Weights of a small GPT-style language model, trained from scratch on English Wikipedia.
Size: width 256, 4 heads of 64 (2 for keys and values), MLP 704 SwiGLU.
MLP neurons of a small language model. Each row is named by its layer, matrix (gate and up: input weights) and neuron, and shows model dimensions 32-95. Each number is 50 + 12 x the weight over its row's rms, rounded and kept within 0 to 99. A neuron's up and down rows have the sign that makes its largest values positive.
After each neuron's rows, "fires after" lists the tokens most often just before its 100 highest values on Wikipedia text that the model never trained on. A number after a token or word is its count.

L6.gate131:35 50 45 62 71 65 36 53 53 31 36 38 46 47 38 62 83 42 46 51 48 39 19 45 57 59 29 70 82 53 44 50 50 54 63 49 56 30 60 47 56 23 48 59 59 35 63 52 48 35 35 45 30 31 53 50 40 43 41 52 56 59 50 52
L6.up131:54 76 51 45 72 29 45 52 54 51 32 37 41 60 46 83 57 61 30 75 64 45 58 49 65 59 48 56 31 51 16 51 51 54 72 62 52 60 65 43 37 31 81 50 53 51 46 60 57 41 62 71 61 39 31 64 46 66 62 47 58 39 74 40
fires after: " a" 27, " A" 12, "ot" 11, " col" 9, " O" 5

L5.gate315:47 52 64 45 46 65 45 49 45 52 42 38 60 39 48 44 66 59 66 48 55 48 64 33 33 42 29 54 57 57 63 31 40 43 57 56 60 60 49 70 36 33 56 45 61 34 49 50 54 49 57 64 17 72 25 56 54 40 41 64 54 42 56 63
L5.up315:61 59 34 52 42 59 42 22 55 59 55 60 68 34 51 60 51 71 60 34 80 34 49 48 28 47 57 46 69 51 56 47 48 24 24 41 61 67 56 41 58 61 59 66 38 40 60 36 64 33 45 62 53 51 45 56 53 66 51 52 59 41 44 29
fires after: " S" 16, " Sh" 13, " sim" 10, "s" 7, " s" 6, "il" 5

L8.gate408:44 62 46 63 32 44 55 78 70 38 51 54 58 30 45 47 54 70 53 63 45 47 55 57 64 50 58 49 64 49 60 74 40 55 67 66 45 37 74 47 41 28 41 53 48 70 45 49 38 50 42 53 62 34 39 21 36 47 59 62 56 66 27 55
L8.up408:46 60 54 76 53 41 60 56 85 66 57 32 53 65 32 68 25 39 62 40 44 60 50 25 50 56 45 59 46 45 49 53 45 36 55 74 42 36 56 38 32 45 46 51 36 79 61 76 63 61 56 69 39 57 58 60 36 65 66 47 46 61 69 36
fires after: " r" 16, " sc" 14, " C" 9, " R" 8, " w" 7, "0" 6

L6.gate175:54 48 41 64 44 46 60 46 72 68 53 38 50 41 51 70 42 45 53 49 43 27 53 49 51 49 55 46 40 44 60 49 36 40 69 54 39 49 38 42 74 63 41 54 54 34 71 44 38 68 40 37 50 68 49 62 67 59 72 67 62 59 27 50
L6.up175:70 63 37 63 49 44 45 50 66 57 57 59 83 32 50 72 56 50 49 58 30 33 79 46 39 38 47 75 36 18 51 41 44 48 65 28 48 60 53 36 45 48 48 57 29 43 70 30 46 39 35 29 46 30 60 44 67 46 62 55 42 55 23 53
fires after: " d" 23, "D" 9, " v" 7, " D" 6, "id" 5, " C" 5

L5.gate243:33 62 36 55 69 49 62 49 23 46 67 70 49 47 44 63 51 68 52 43 53 45 20 38 70 62 43 31 48 38 26 60 61 42 45 65 61 38 52 49 55 48 55 60 57 39 31 44 44 34 37 40 65 64 79 42 52 61 68 31 53 73 53 46
L5.up243:40 70 34 62 32 66 51 35 51 54 55 73 59 11 47 26 56 68 37 57 66 45 37 49 50 45 50 72 41 54 57 37 45 48 56 40 70 55 47 72 61 53 34 52 28 43 56 49 30 75 54 52 55 39 49 51 45 63 69 41 45 53 59 43
fires after: " T" 25, " R" 15, " M" 13, " C" 6, "C" 5, " t" 4

L6.gate118:58 37 34 61 74 62 28 48 56 39 48 38 44 56 48 53 44 62 47 53 67 44 40 37 66 54 31 64 59 61 43 47 54 17 54 35 46 55 51 39 43 42 52 64 48 37 61 41 59 17 40 50 45 45 67 50 64 54 60 38 53 43 64 35
L6.up118:41 32 41 19 59 40 56 57 63 37 47 53 41 55 35 33 57 39 49 56 72 67 43 45 58 62 54 49 72 46 45 49 49 61 39 64 50 74 40 51 71 41 52 47 31 49 70 47 63 39 39 54 56 33 41 48 79 49 26 44 58 33 49 67
fires after: " m" 21, " b" 12, " h" 12, "om" 10, " c" 7

L5.gate605:58 53 45 71 26 56 55 60 61 28 60 64 52 45 58 61 45 52 56 69 42 49 72 54 60 55 43 60 47 31 57 61 35 54 53 56 30 65 46 62 76 47 58 55 41 56 56 47 46 56 48 50 40 36 50 41 37 48 62 46 52 61 60 55
L5.up605:40 63 47 58 26 40 45 31 39 54 44 42 52 62 55 40 40 54 60 44 34 52 57 54 34 43 50 65 37 37 55 68 41 48 65 68 58 59 52 27 40 50 56 83 45 60 41 49 50 58 28 68 55 46 46 50 43 54 60 64 51 53 37 61
fires after: " r" 21, "iv" 13, " d" 13, " R" 11, " C" 8, "R" 6

L5.gate558:46 34 40 49 49 32 36 26 64 47 56 53 55 51 47 69 72 46 39 59 57 41 34 51 54 69 36 41 61 49 65 36 39 34 59 45 61 31 68 55 40 54 65 48 37 59 46 27 57 46 47 47 71 61 35 58 45 39 36 80 56 58 53 58
L5.up558:50 47 46 51 47 60 48 41 49 26 34 43 63 56 52 53 50 60 35 50 46 44 47 44 60 47 35 58 58 58 35 51 50 29 61 75 60 57 57 50 39 60 60 34 45 74 51 64 36 41 53 44 61 41 12 55 34 59 51 30 59 61 40 48
fires after: " O" 20, " A" 13, "e" 7, " to" 6, " De" 5, " He" 5

L5.gate284:33 33 63 48 36 60 07 47 61 54 37 55 63 48 42 62 49 40 41 49 44 40 61 45 36 56 67 39 56 56 50 58 49 69 41 25 29 57 34 65 58 40 33 57 51 54 74 51 56 53 43 56 51 40 43 47 59 45 60 51 63 37 46 43
L5.up284:45 38 57 66 55 63 65 41 39 65 72 32 40 33 36 45 31 46 59 52 50 56 50 58 47 57 60 56 40 67 57 70 60 78 61 33 41 51 53 47 55 57 46 40 57 62 66 65 47 36 49 61 57 36 29 64 66 69 69 48 35 63 51 45
fires after: "h" 13, " h" 11, " H" 11, " M" 10, "ach" 6, " m" 5

L5.gate695:15 59 65 61 29 56 58 51 34 46 41 62 39 51 67 54 56 70 49 64 49 51 57 42 49 56 47 61 40 56 40 62 40 40 23 35 66 47 63 61 64 53 58 44 37 49 42 63 64 73 44 41 52 66 52 29 61 58 30 21 34 47 49 48
L5.up695:54 47 27 74 31 49 49 36 36 63 54 46 45 46 29 57 42 56 57 58 70 28 28 53 52 35 56 51 48 53 45 47 61 22 45 49 76 70 37 43 45 56 41 73 49 56 40 47 53 67 55 51 48 33 46 70 54 46 51 28 62 35 50 57
fires after: " t" 39, " T" 31, " D" 8, "D" 7, " d" 4

L5.gate586:44 52 44 55 36 33 26 69 58 40 37 35 51 32 43 77 69 53 67 53 52 50 52 65 61 33 44 33 20 59 45 35 39 47 41 68 40 41 40 67 58 61 48 61 32 49 52 53 49 58 50 53 80 54 53 44 53 62 47 54 35 43 35 57
L5.up586:55 30 51 66 66 81 55 58 62 49 63 54 50 41 62 77 60 56 39 52 53 46 46 52 78 44 77 48 54 52 66 52 47 50 26 40 49 57 52 67 77 56 56 49 58 52 52 61 35 40 50 70 50 60 55 55 62 48 49 52 46 63 67 42
fires after: " B" 16, " D" 15, " Be" 14, " d" 13, " R" 8, " St" 6

L5.gate261:56 65 47 52 45 39 59 28 50 64 48 58 59 34 48 35 47 63 71 58 62 48 47 55 80 49 46 44 31 54 61 49 42 64 31 43 48 48 19 57 41 57 30 46 47 46 69 47 58 38 50 39 55 60 38 56 37 20 65 53 53 43 45 64
L5.up261:66 50 39 57 49 20 54 28 50 62 52 41 53 38 63 65 47 61 58 72 74 66 26 35 47 39 49 47 43 29 19 55 60 61 45 52 51 57 50 60 48 55 44 56 61 52 49 70 43 35 53 44 39 59 88 78 67 47 42 66 49 52 57 62
fires after: " H" 56, " h" 8, "H" 7, "ig" 5, " He" 4

L5.gate382:49 45 70 43 56 46 54 72 43 48 64 52 40 30 48 45 53 41 50 31 47 55 44 47 54 50 28 58 35 51 50 56 68 30 55 34 53 51 58 64 65 50 59 44 62 64 40 42 52 41 39 72 55 36 45 47 49 59 42 50 61 29 46 37
L5.up382:42 58 45 51 51 42 46 58 65 28 55 54 58 48 44 20 73 39 27 28 38 41 85 61 33 32 46 49 58 47 57 55 43 64 62 62 46 40 43 62 46 59 31 63 37 61 68 52 36 55 47 58 52 40 70 41 74 67 41 49 61 24 50 34
fires after: " d" 28, " D" 28, " comp" 18, " O" 6, " con" 4, " Ad" 4

L5.gate595:59 44 27 77 45 62 41 47 66 48 44 48 17 48 52 51 69 47 43 77 41 43 43 33 49 50 65 53 64 50 78 43 51 53 40 26 37 43 37 52 45 51 49 47 53 57 66 54 63 63 37 28 44 35 33 35 46 47 45 51 46 48 47 66
L5.up595:51 33 43 58 49 35 50 46 55 24 38 69 65 60 35 39 54 33 48 39 45 63 46 50 33 44 62 29 60 53 48 48 68 56 29 61 54 83 68 56 59 52 60 54 41 56 64 55 74 62 33 45 38 55 40 50 41 44 50 47 34 68 66 50
fires after: " M" 15, " B" 12, "B" 10, " m" 10, "M" 5

L6.gate261:53 38 43 75 50 57 35 20 39 54 55 51 40 50 31 54 64 28 55 35 50 43 50 58 41 42 34 57 62 42 54 36 61 34 58 33 50 51 45 36 65 65 61 70 64 32 35 50 41 37 58 29 41 48 57 63 63 34 58 49 59 48 29 62
L6.up261:62 41 55 61 57 59 69 13 48 45 32 55 43 55 61 53 58 43 53 34 40 26 54 50 47 41 55 57 85 36 62 53 44 46 50 73 49 53 29 41 69 50 73 35 56 45 70 42 30 42 73 64 54 51 52 56 49 31 52 40 42 51 33 37
fires after: " L" 26, " B" 10, "a" 8, " La" 8, "ese" 8

L5.gate60:51 54 71 73 63 60 50 58 51 56 40 51 57 41 57 53 56 48 55 65 45 36 34 33 42 64 45 55 62 50 41 37 45 47 40 15 39 64 53 57 39 64 69 68 52 26 52 37 40 45 48 39 66 57 55 40 32 49 50 37 54 60 67 68
L5.up60:34 58 71 65 37 64 53 47 52 45 57 44 25 47 62 69 75 55 48 59 48 35 54 29 51 59 34 51 56 49 36 35 49 54 54 75 46 43 46 57 72 36 45 39 45 39 27 56 37 44 31 56 63 60 58 38 55 37 53 44 54 45 44 33
fires after: " p" 35, " fin" 10, " " 10, " P" 9, "v" 8, "f" 4

L5.gate454:52 59 49 46 41 20 42 41 41 50 67 47 46 44 43 69 55 45 49 45 60 51 61 43 65 51 61 60 69 44 31 26 61 69 48 39 43 61 57 48 37 70 49 67 51 67 36 43 59 51 65 61 47 70 54 51 46 60 44 59 57 61 56 45
L5.up454:55 30 60 70 59 41 67 32 83 34 54 79 41 49 60 31 49 45 54 59 22 62 57 33 36 58 47 32 47 38 62 82 46 42 36 36 50 44 46 46 49 62 52 65 58 46 49 55 39 40 44 29 33 74 77 47 45 71 64 36 55 69 43 45
fires after: " L" 27, " l" 21, " R" 9, " g" 7, " Mar" 7, "L" 5

L5.gate134:58 46 57 64 58 50 48 53 54 36 53 43 50 44 37 61 52 61 46 35 75 32 31 42 45 49 71 64 66 52 41 35 61 50 51 41 70 36 56 45 49 45 50 63 54 53 51 46 34 46 27 26 57 65 84 47 52 71 33 79 41 44 63 26
L5.up134:57 59 49 39 31 60 47 20 54 39 49 46 51 69 41 61 41 60 40 41 43 57 65 34 42 66 42 58 41 51 56 45 61 24 44 33 52 56 63 49 51 40 44 59 39 57 62 78 62 30 43 47 42 63 35 48 58 76 66 48 54 63 47 43
fires after: "L" 16, " the" 13, " m" 7, " a" 5, " L" 5, " an" 5

L4.gate44:46 50 65 53 67 38 36 22 55 76 52 46 79 61 48 40 47 58 73 45 49 48 21 62 45 63 51 52 52 71 45 37 25 59 30 42 68 45 55 49 55 64 61 65 39 56 59 53 52 61 33 44 39 61 56 46 57 59 48 56 52 51 75 38
L4.up44:40 37 53 45 47 49 66 80 45 32 39 27 56 38 45 46 25 46 55 46 55 37 49 53 58 40 51 63 64 47 51 61 24 54 65 45 48 39 61 38 50 58 37 47 58 37 40 46 59 66 54 58 40 33 60 23 37 36 61 63 61 44 59 36
fires after: " \"" 31, " (" 28, "==" 10, "===" 6

L6.gate610:47 56 46 50 48 43 32 42 46 70 54 53 48 37 42 45 65 66 32 48 55 64 48 53 45 48 49 47 41 39 40 46 77 43 40 51 38 56 32 42 37 52 64 41 40 40 59 40 45 48 48 42 68 27 64 39 46 41 46 60 36 52 56 58
L6.up610:63 64 46 51 66 49 65 46 63 66 66 38 33 27 57 62 52 48 49 49 63 24 24 64 47 46 48 33 52 46 55 53 46 42 52 39 31 53 57 51 78 32 43 48 81 44 64 40 72 59 47 44 34 44 50 53 50 40 61 54 46 54 47 46
fires after: " B" 19, " v" 7, " V" 7, "B" 7, " d" 7, " pl" 6

L4.gate61:45 60 65 71 62 50 45 45 53 52 43 62 54 60 66 37 54 44 64 27 50 45 70 41 68 62 34 47 61 53 50 43 45 40 64 42 42 26 47 46 46 66 38 67 29 29 44 56 42 49 55 45 21 33 55 36 47 58 43 61 36 44 58 63
L4.up61:47 66 70 61 57 63 36 66 50 46 41 53 66 56 59 45 50 58 55 28 39 40 63 41 58 67 39 69 38 45 38 48 48 63 58 31 41 31 55 44 43 60 48 64 45 24 42 47 41 43 42 47 32 27 71 37 54 64 52 77 44 61 56 49
fires after: " (" 17, " \"" 9, "==" 7, "===" 6, "\n" 6, " a" 6

L5.gate211:48 54 37 62 55 48 52 41 38 34 39 46 22 57 36 56 43 51 56 76 66 68 53 41 40 48 47 50 50 52 81 41 21 41 44 26 61 45 62 39 52 61 47 22 46 42 45 40 32 54 35 34 47 44 53 57 48 58 49 43 52 47 62 71
L5.up211:46 40 42 43 46 56 59 26 73 52 45 57 36 57 48 42 69 50 55 52 53 72 51 45 52 45 66 50 58 54 52 54 54 45 64 62 50 65 48 58 89 52 39 30 50 25 58 44 61 47 51 38 37 56 45 62 65 38 41 52 51 32 47 45
fires after: " G" 20, " L" 10, " m" 8, " M" 6, " Bl" 6, " B" 5

L4.gate495:47 50 54 54 52 39 14 46 62 58 45 34 66 54 57 50 55 58 69 30 31 36 50 57 61 67 73 49 84 70 34 58 55 53 38 43 45 32 34 46 38 40 41 44 30 51 68 40 38 47 37 43 38 65 61 41 49 52 34 38 49 61 62 28
L4.up495:62 49 52 49 63 45 42 56 59 58 44 37 65 33 43 17 59 42 30 32 53 53 35 46 62 47 25 46 56 58 50 47 35 63 37 50 68 42 28 52 61 49 48 45 48 69 60 58 40 58 50 45 72 49 54 46 68 58 45 56 60 49 45 25
fires after: "-" 22, " (" 21, "/" 14, " \"" 12, "==" 7, "===" 5

L5.gate339:14 70 40 59 62 71 59 49 48 55 47 48 40 29 55 56 37 72 34 48 46 51 64 42 49 48 54 41 38 56 47 68 52 46 56 43 41 59 61 27 38 36 53 60 25 45 37 66 42 43 29 43 25 67 43 44 49 37 43 41 45 55 51 32
L5.up339:51 37 36 74 59 52 60 32 39 58 68 51 31 48 56 91 52 30 38 67 46 56 65 30 58 53 48 43 44 58 55 61 48 57 30 39 41 77 68 55 33 45 50 53 56 57 62 39 49 58 25 48 38 68 55 54 59 57 49 36 47 44 76 47
fires after: " d" 17, " l" 17, " D" 15, " R" 6

L6.gate669:57 50 56 29 75 33 51 47 61 34 47 49 51 45 42 38 43 31 43 51 51 65 41 34 61 76 43 59 56 44 59 54 65 43 43 61 38 49 31 48 62 48 61 76 69 52 56 30 50 53 29 53 50 54 72 41 93 52 95 53 49 60 72 67
L6.up669:38 29 56 35 46 46 27 50 56 53 58 53 76 52 32 65 43 51 48 69 51 60 49 55 57 74 56 70 39 50 44 44 42 58 44 59 25 46 50 32 62 52 50 45 40 35 43 42 40 48 58 34 46 60 37 43 36 62 50 39 61 34 61 39
fires after: " M" 26, " m" 20, " B" 10, "M" 6, " K" 5, " b" 5

L5.gate136:55 49 38 30 35 33 50 46 39 45 63 62 65 23 42 50 52 49 42 47 53 46 60 58 44 57 68 39 42 57 68 78 24 44 63 38 51 63 22 33 40 42 39 44 51 54 49 36 45 65 48 27 45 45 85 48 59 52 71 12 54 49 59 63
L5.up136:57 43 41 37 49 53 66 42 37 43 55 67 73 44 55 63 66 65 41 77 28 44 48 45 67 76 42 46 37 42 43 51 70 65 44 36 35 51 64 42 35 60 71 84 47 53 52 62 51 48 58 51 56 45 36 46 55 57 31 50 48 47 33 56
fires after: " P" 15, " B" 12, "ra" 11, " W" 9, " L" 7, " S" 7

L5.gate409:33 58 39 65 34 35 53 54 38 59 42 66 31 67 53 71 64 65 48 68 46 48 45 47 46 51 59 37 46 50 55 64 68 48 50 47 70 51 51 61 54 64 35 60 54 66 73 63 62 73 42 76 46 37 55 43 31 63 45 59 53 71 60 63
L5.up409:56 61 35 62 42 51 69 37 43 73 47 54 37 56 54 40 48 30 50 57 41 58 41 55 53 53 37 39 38 48 36 52 55 48 44 37 54 27 37 34 60 44 49 74 73 69 46 29 44 50 76 43 54 49 22 42 34 65 51 43 42 57 54 57
fires after: " R" 27, "R" 14, " re" 11, " D" 9, " d" 6

L9.gate269:59 36 39 35 50 49 47 54 45 56 40 49 51 62 30 48 30 40 43 62 51 49 51 42 78 48 41 52 41 55 53 44 27 54 57 44 44 49 61 56 62 73 50 45 46 34 55 63 49 73 28 49 58 49 50 38 56 66 52 45 54 51 54 65
L9.up269:66 44 61 64 70 58 46 66 46 58 56 59 56 47 68 51 33 31 63 48 51 53 26 47 54 35 36 29 34 66 61 44 51 78 47 29 33 44 61 42 60 30 31 62 54 54 35 56 43 49 34 46 67 57 29 52 49 57 45 56 63 50 43 50
fires after: ":" 46, "," 16, "." 6, "10" 6, " $" 4

L9.gate187:49 39 35 61 71 52 34 45 55 48 40 61 64 56 51 42 47 44 40 41 54 29 47 30 72 22 50 51 63 53 53 61 21 58 59 35 41 54 49 61 39 64 64 60 55 39 48 41 33 72 41 61 48 22 39 37 53 53 30 46 48 74 56 42
L9.up187:43 62 58 47 56 39 70 35 59 55 44 34 42 47 49 68 71 48 55 51 35 37 54 26 51 48 46 41 48 42 49 47 30 57 52 49 62 19 41 44 62 56 54 68 49 59 50 62 43 51 56 61 44 69 55 45 53 37 66 36 55 66 71 38
fires after: " " 69, "." 4

L6.gate688:27 40 37 48 47 48 75 60 55 60 33 58 47 37 52 65 45 71 56 59 43 37 36 65 45 57 39 40 36 39 53 66 51 63 44 48 39 39 69 46 39 50 51 65 24 41 64 70 55 52 48 60 40 44 30 52 42 93 53 41 84 57 48 76
L6.up688:63 51 43 44 76 47 38 40 71 61 42 57 48 32 42 31 65 59 52 67 58 65 37 63 54 49 31 52 68 54 58 59 36 43 68 55 39 64 49 44 69 36 26 43 72 69 58 49 27 84 41 52 49 57 52 12 38 44 54 72 64 54 57 59
fires after: " Democrat" 18, "iv" 9, "iber" 8, " pol" 6, "av" 6, " leg" 5

L4.gate509:42 36 52 45 51 46 37 64 40 59 57 41 66 53 53 64 61 41 58 25 36 54 40 77 58 45 57 44 54 57 32 66 55 35 56 65 45 43 41 67 40 56 62 54 52 64 54 55 50 58 47 55 51 62 59 58 50 52 46 44 47 26 55 40
L4.up509:75 72 44 42 49 55 57 36 55 53 62 50 44 46 40 43 85 65 61 23 41 52 51 75 38 51 22 64 60 59 31 59 54 63 58 40 53 42 56 46 41 57 73 52 67 43 66 40 40 52 29 31 73 55 53 54 51 33 88 43 35 50 44 49
fires after: "-" 29, " (" 22, "==" 7, " \"" 7, "." 5

L4.gate436:53 39 42 53 59 58 32 63 49 60 56 35 69 58 59 45 40 50 46 49 47 54 52 46 54 40 42 36 63 57 33 44 49 45 41 65 43 64 62 26 83 60 57 64 79 31 32 62 54 48 36 51 50 51 42 42 52 46 25 61 53 42 54 35
L4.up436:59 48 54 48 60 52 23 25 44 51 43 45 50 48 58 45 68 58 68 46 39 70 50 32 64 42 25 40 55 67 18 54 40 34 43 78 61 58 58 49 85 72 43 70 69 58 65 69 27 46 39 37 49 51 40 54 47 36 50 49 56 44 53 34
fires after: "-" 31, " " 11, " \"" 10, " (" 9, "19" 5

L4.gate318:62 47 56 65 59 65 41 47 50 58 66 35 41 48 51 66 41 41 56 42 53 48 53 44 46 58 41 39 59 62 59 42 56 43 46 43 52 52 48 69 38 62 32 49 36 25 64 40 68 59 30 26 43 29 33 48 55 39 65 61 46 22 68 66
L4.up318:39 51 46 54 62 52 52 37 70 54 63 76 52 60 42 34 42 61 67 37 43 33 43 68 54 58 48 36 50 39 56 67 29 47 28 34 43 50 57 60 28 56 39 57 55 24 62 55 66 44 30 42 34 38 42 58 49 41 37 66 67 47 72 37
fires after: " (" 17, "\n" 10, ".\n\n" 9, "\n\n" 8, "-" 7, "C" 6

L5.gate64:42 45 52 48 32 39 36 70 31 47 60 62 55 45 38 41 34 66 51 63 30 48 34 52 39 48 78 57 47 68 33 43 51 63 39 50 50 58 54 47 47 66 63 56 37 71 57 61 53 27 47 68 31 61 53 54 49 40 60 62 42 24 50 43
L5.up64:43 58 36 34 58 40 48 32 47 68 69 78 53 32 38 40 21 37 40 59 39 51 50 47 44 70 58 56 49 40 51 63 54 76 53 52 33 44 68 59 44 50 40 51 53 75 44 55 53 32 52 56 50 67 58 67 55 24 38 53 22 64 44 54
fires after: " H" 22, " D" 9, " h" 9, " d" 8, " ar" 5, " J" 5

L6.gate75:66 45 55 47 57 53 33 43 48 51 54 63 48 23 40 63 66 47 66 57 70 62 61 55 57 66 49 48 24 57 45 57 29 49 38 41 41 46 56 40 72 65 56 33 50 60 79 51 43 52 59 64 56 57 32 49 50 66 60 69 44 68 65 65
L6.up75:47 31 73 61 53 50 34 29 29 57 70 48 63 40 46 33 51 41 37 72 52 50 54 51 45 46 42 49 48 62 61 57 50 67 53 45 39 44 53 44 52 42 56 69 41 42 55 41 65 39 51 42 56 57 36 54 46 73 76 43 52 64 67 28
fires after: "ly" 13, " B" 10, "th" 9, " b" 8, " crit" 6, "ath" 5

L6.gate219:54 45 57 59 35 30 30 49 64 61 54 66 45 36 48 43 58 48 32 50 52 47 45 37 54 61 40 64 27 62 48 64 36 59 47 44 54 32 48 52 27 49 49 57 54 43 59 54 35 62 44 39 44 46 53 45 37 33 38 63 47 45 75 66
L6.up219:43 48 49 48 42 38 50 55 50 66 19 48 63 42 52 37 61 45 55 57 44 58 44 54 48 38 58 53 24 48 40 58 41 53 50 56 47 49 43 26 62 33 38 79 62 28 56 62 42 53 54 57 43 58 38 53 46 49 36 48 46 49 47 56
fires after: " con" 22, " Con" 11, " r" 7, " n" 7, " R" 6, "og" 5

L5.gate380:69 56 66 46 61 43 51 57 61 57 51 56 41 48 53 57 54 50 44 44 53 46 71 66 67 25 55 32 55 61 52 48 66 58 39 54 43 45 40 49 52 25 79 35 50 34 52 33 50 38 46 65 24 63 47 80 58 45 46 61 67 32 53 33
L5.up380:41 37 53 50 55 36 58 30 38 66 54 58 61 33 34 65 47 73 49 56 46 28 59 61 35 41 19 50 35 42 57 51 61 62 58 70 55 40 80 55 58 42 55 52 39 37 45 43 66 51 71 57 62 52 65 43 48 55 62 58 49 31 40 33
fires after: " s" 16, " S" 11, " the" 10, " a" 6, " H" 6, " as" 5

L5.gate572:61 44 50 35 41 33 74 53 36 51 54 51 44 35 35 56 47 59 52 55 43 39 44 42 61 62 51 49 70 64 62 60 55 46 38 38 52 41 32 34 48 36 32 48 51 49 54 52 44 52 50 24 44 44 56 45 49 47 56 63 52 47 76 48
L5.up572:50 51 65 45 64 59 44 34 53 63 54 58 67 73 51 66 53 41 58 39 63 60 66 58 59 58 67 58 20 21 54 63 60 45 48 82 31 49 57 53 42 58 54 39 47 49 43 66 51 44 37 56 49 37 66 75 36 48 58 58 47 82 48 47
fires after: " h" 22, " m" 17, " M" 14, " H" 13, " w" 9

L5.gate18:40 60 34 49 43 26 39 46 53 26 39 56 58 42 35 46 56 41 72 50 68 44 51 54 55 48 40 61 64 37 52 71 54 50 34 35 32 38 45 55 55 48 55 51 71 45 51 49 55 59 65 31 49 42 59 58 60 55 49 43 47 35 56 50
L5.up18:54 47 27 46 40 47 29 43 45 40 44 38 29 40 38 56 37 63 70 41 44 37 54 57 42 48 64 75 51 63 41 65 48 28 60 58 74 34 44 63 49 56 52 39 45 63 57 46 53 52 54 58 64 61 51 66 65 47 59 53 44 43 36 56
fires after: " H" 26, " B" 6, " s" 6, "ou" 6, " b" 4, " St" 4

L5.gate28:36 44 27 37 38 53 49 43 54 62 64 67 55 52 50 54 51 63 57 70 39 49 43 45 65 56 53 44 25 51 68 45 38 45 51 38 38 46 45 50 51 21 43 44 55 39 36 45 63 61 59 59 32 60 63 53 50 46 50 31 35 51 60 48
L5.up28:44 29 50 31 52 48 62 43 49 29 41 55 55 32 39 49 65 65 49 69 40 50 47 60 42 69 67 55 49 49 49 55 45 43 13 23 65 54 37 38 40 45 47 57 50 43 52 32 46 49 43 50 22 33 46 54 52 37 65 42 47 46 56 43
fires after: " P" 19, " W" 11, " g" 8, " gr" 7, " Y" 7, "r" 6

L5.gate402:58 81 42 55 63 37 47 45 51 37 50 49 75 49 54 35 65 48 29 34 57 57 60 31 62 56 38 37 54 61 41 50 61 55 52 60 57 34 40 43 59 35 47 68 54 30 51 32 44 55 48 34 54 34 35 40 32 43 50 56 56 56 29 53
L5.up402:54 45 72 42 51 30 44 53 46 40 45 51 52 39 52 49 62 37 30 45 46 34 49 52 35 62 36 51 47 61 35 43 50 58 50 61 46 54 27 46 52 28 52 29 32 41 52 55 45 61 68 35 59 55 31 67 57 23 43 63 43 45 49 44
fires after: "it" 16, "A" 9, " a" 8, " U" 8, "-A" 6, " A" 6

L8.gate570:51 30 43 38 53 40 45 47 36 44 50 45 38 47 48 47 55 45 66 40 51 36 34 75 67 63 58 47 44 43 28 36 56 50 54 58 57 49 45 56 49 62 52 50 42 56 60 63 54 13 48 63 60 48 56 46 50 56 54 43 66 42 29 67
L8.up570:36 56 46 63 49 34 36 66 63 49 56 38 59 68 61 41 72 72 49 45 59 36 53 58 51 61 52 77 42 32 66 59 52 57 69 26 55 52 31 39 53 48 26 47 40 33 68 59 40 49 43 32 52 45 59 46 62 41 38 62 53 59 62 61
fires after: " is" 22, "," 18, " d" 7, " H" 6, " D" 5

L5.gate463:53 58 46 62 54 48 41 52 49 54 41 56 36 52 35 57 40 42 61 37 43 65 52 35 55 42 57 44 55 63 57 66 36 36 51 47 41 34 34 34 45 43 80 51 37 42 58 40 48 53 52 62 61 36 55 38 47 51 58 39 57 45 37 32
L5.up463:47 45 59 69 50 38 49 51 42 56 52 46 53 30 51 57 25 52 43 55 41 42 40 45 55 19 51 41 38 50 72 70 47 46 31 35 46 40 59 62 56 45 50 42 41 46 45 47 53 51 50 52 46 22 43 58 40 43 50 42 45 60 50 38
fires after: " K" 31, " G" 14, "k" 11, " k" 7, "g" 7, "K" 5

L2.gate453:59 39 31 38 58 42 50 49 53 57 51 50 50 56 66 50 41 76 46 40 34 44 37 45 68 45 38 66 55 50 50 36 53 36 55 43 44 44 33 49 72 64 64 81 59 67 68 42 37 61 41 64 45 56 27 36 41 42 44 51 42 39 60 39
L2.up453:54 32 56 55 37 42 49 36 66 48 56 52 35 51 39 62 64 45 65 49 26 40 42 44 40 48 45 27 60 41 43 40 51 48 47 42 50 52 55 31 62 74 56 59 57 35 48 27 50 41 58 30 54 66 50 38 46 40 48 23 41 39 42 43
fires after: " " 86, " B" 4

L5.gate260:60 39 48 46 49 45 46 48 50 63 39 44 48 53 72 51 59 61 40 25 26 46 63 51 48 24 59 50 63 39 52 47 42 46 38 23 36 69 39 68 50 50 55 38 43 41 33 59 55 34 42 39 49 67 32 75 33 32 32 67 67 57 40 53
L5.up260:44 38 50 59 49 55 53 37 44 59 68 50 56 72 48 46 53 69 58 62 54 60 65 48 31 63 63 68 44 70 63 48 40 56 54 22 43 46 62 58 06 62 61 58 49 50 39 64 51 43 35 44 59 58 35 53 41 51 55 72 64 56 59 60
fires after: "h" 15, "b" 13, " Rep" 11, "r" 7, " N" 7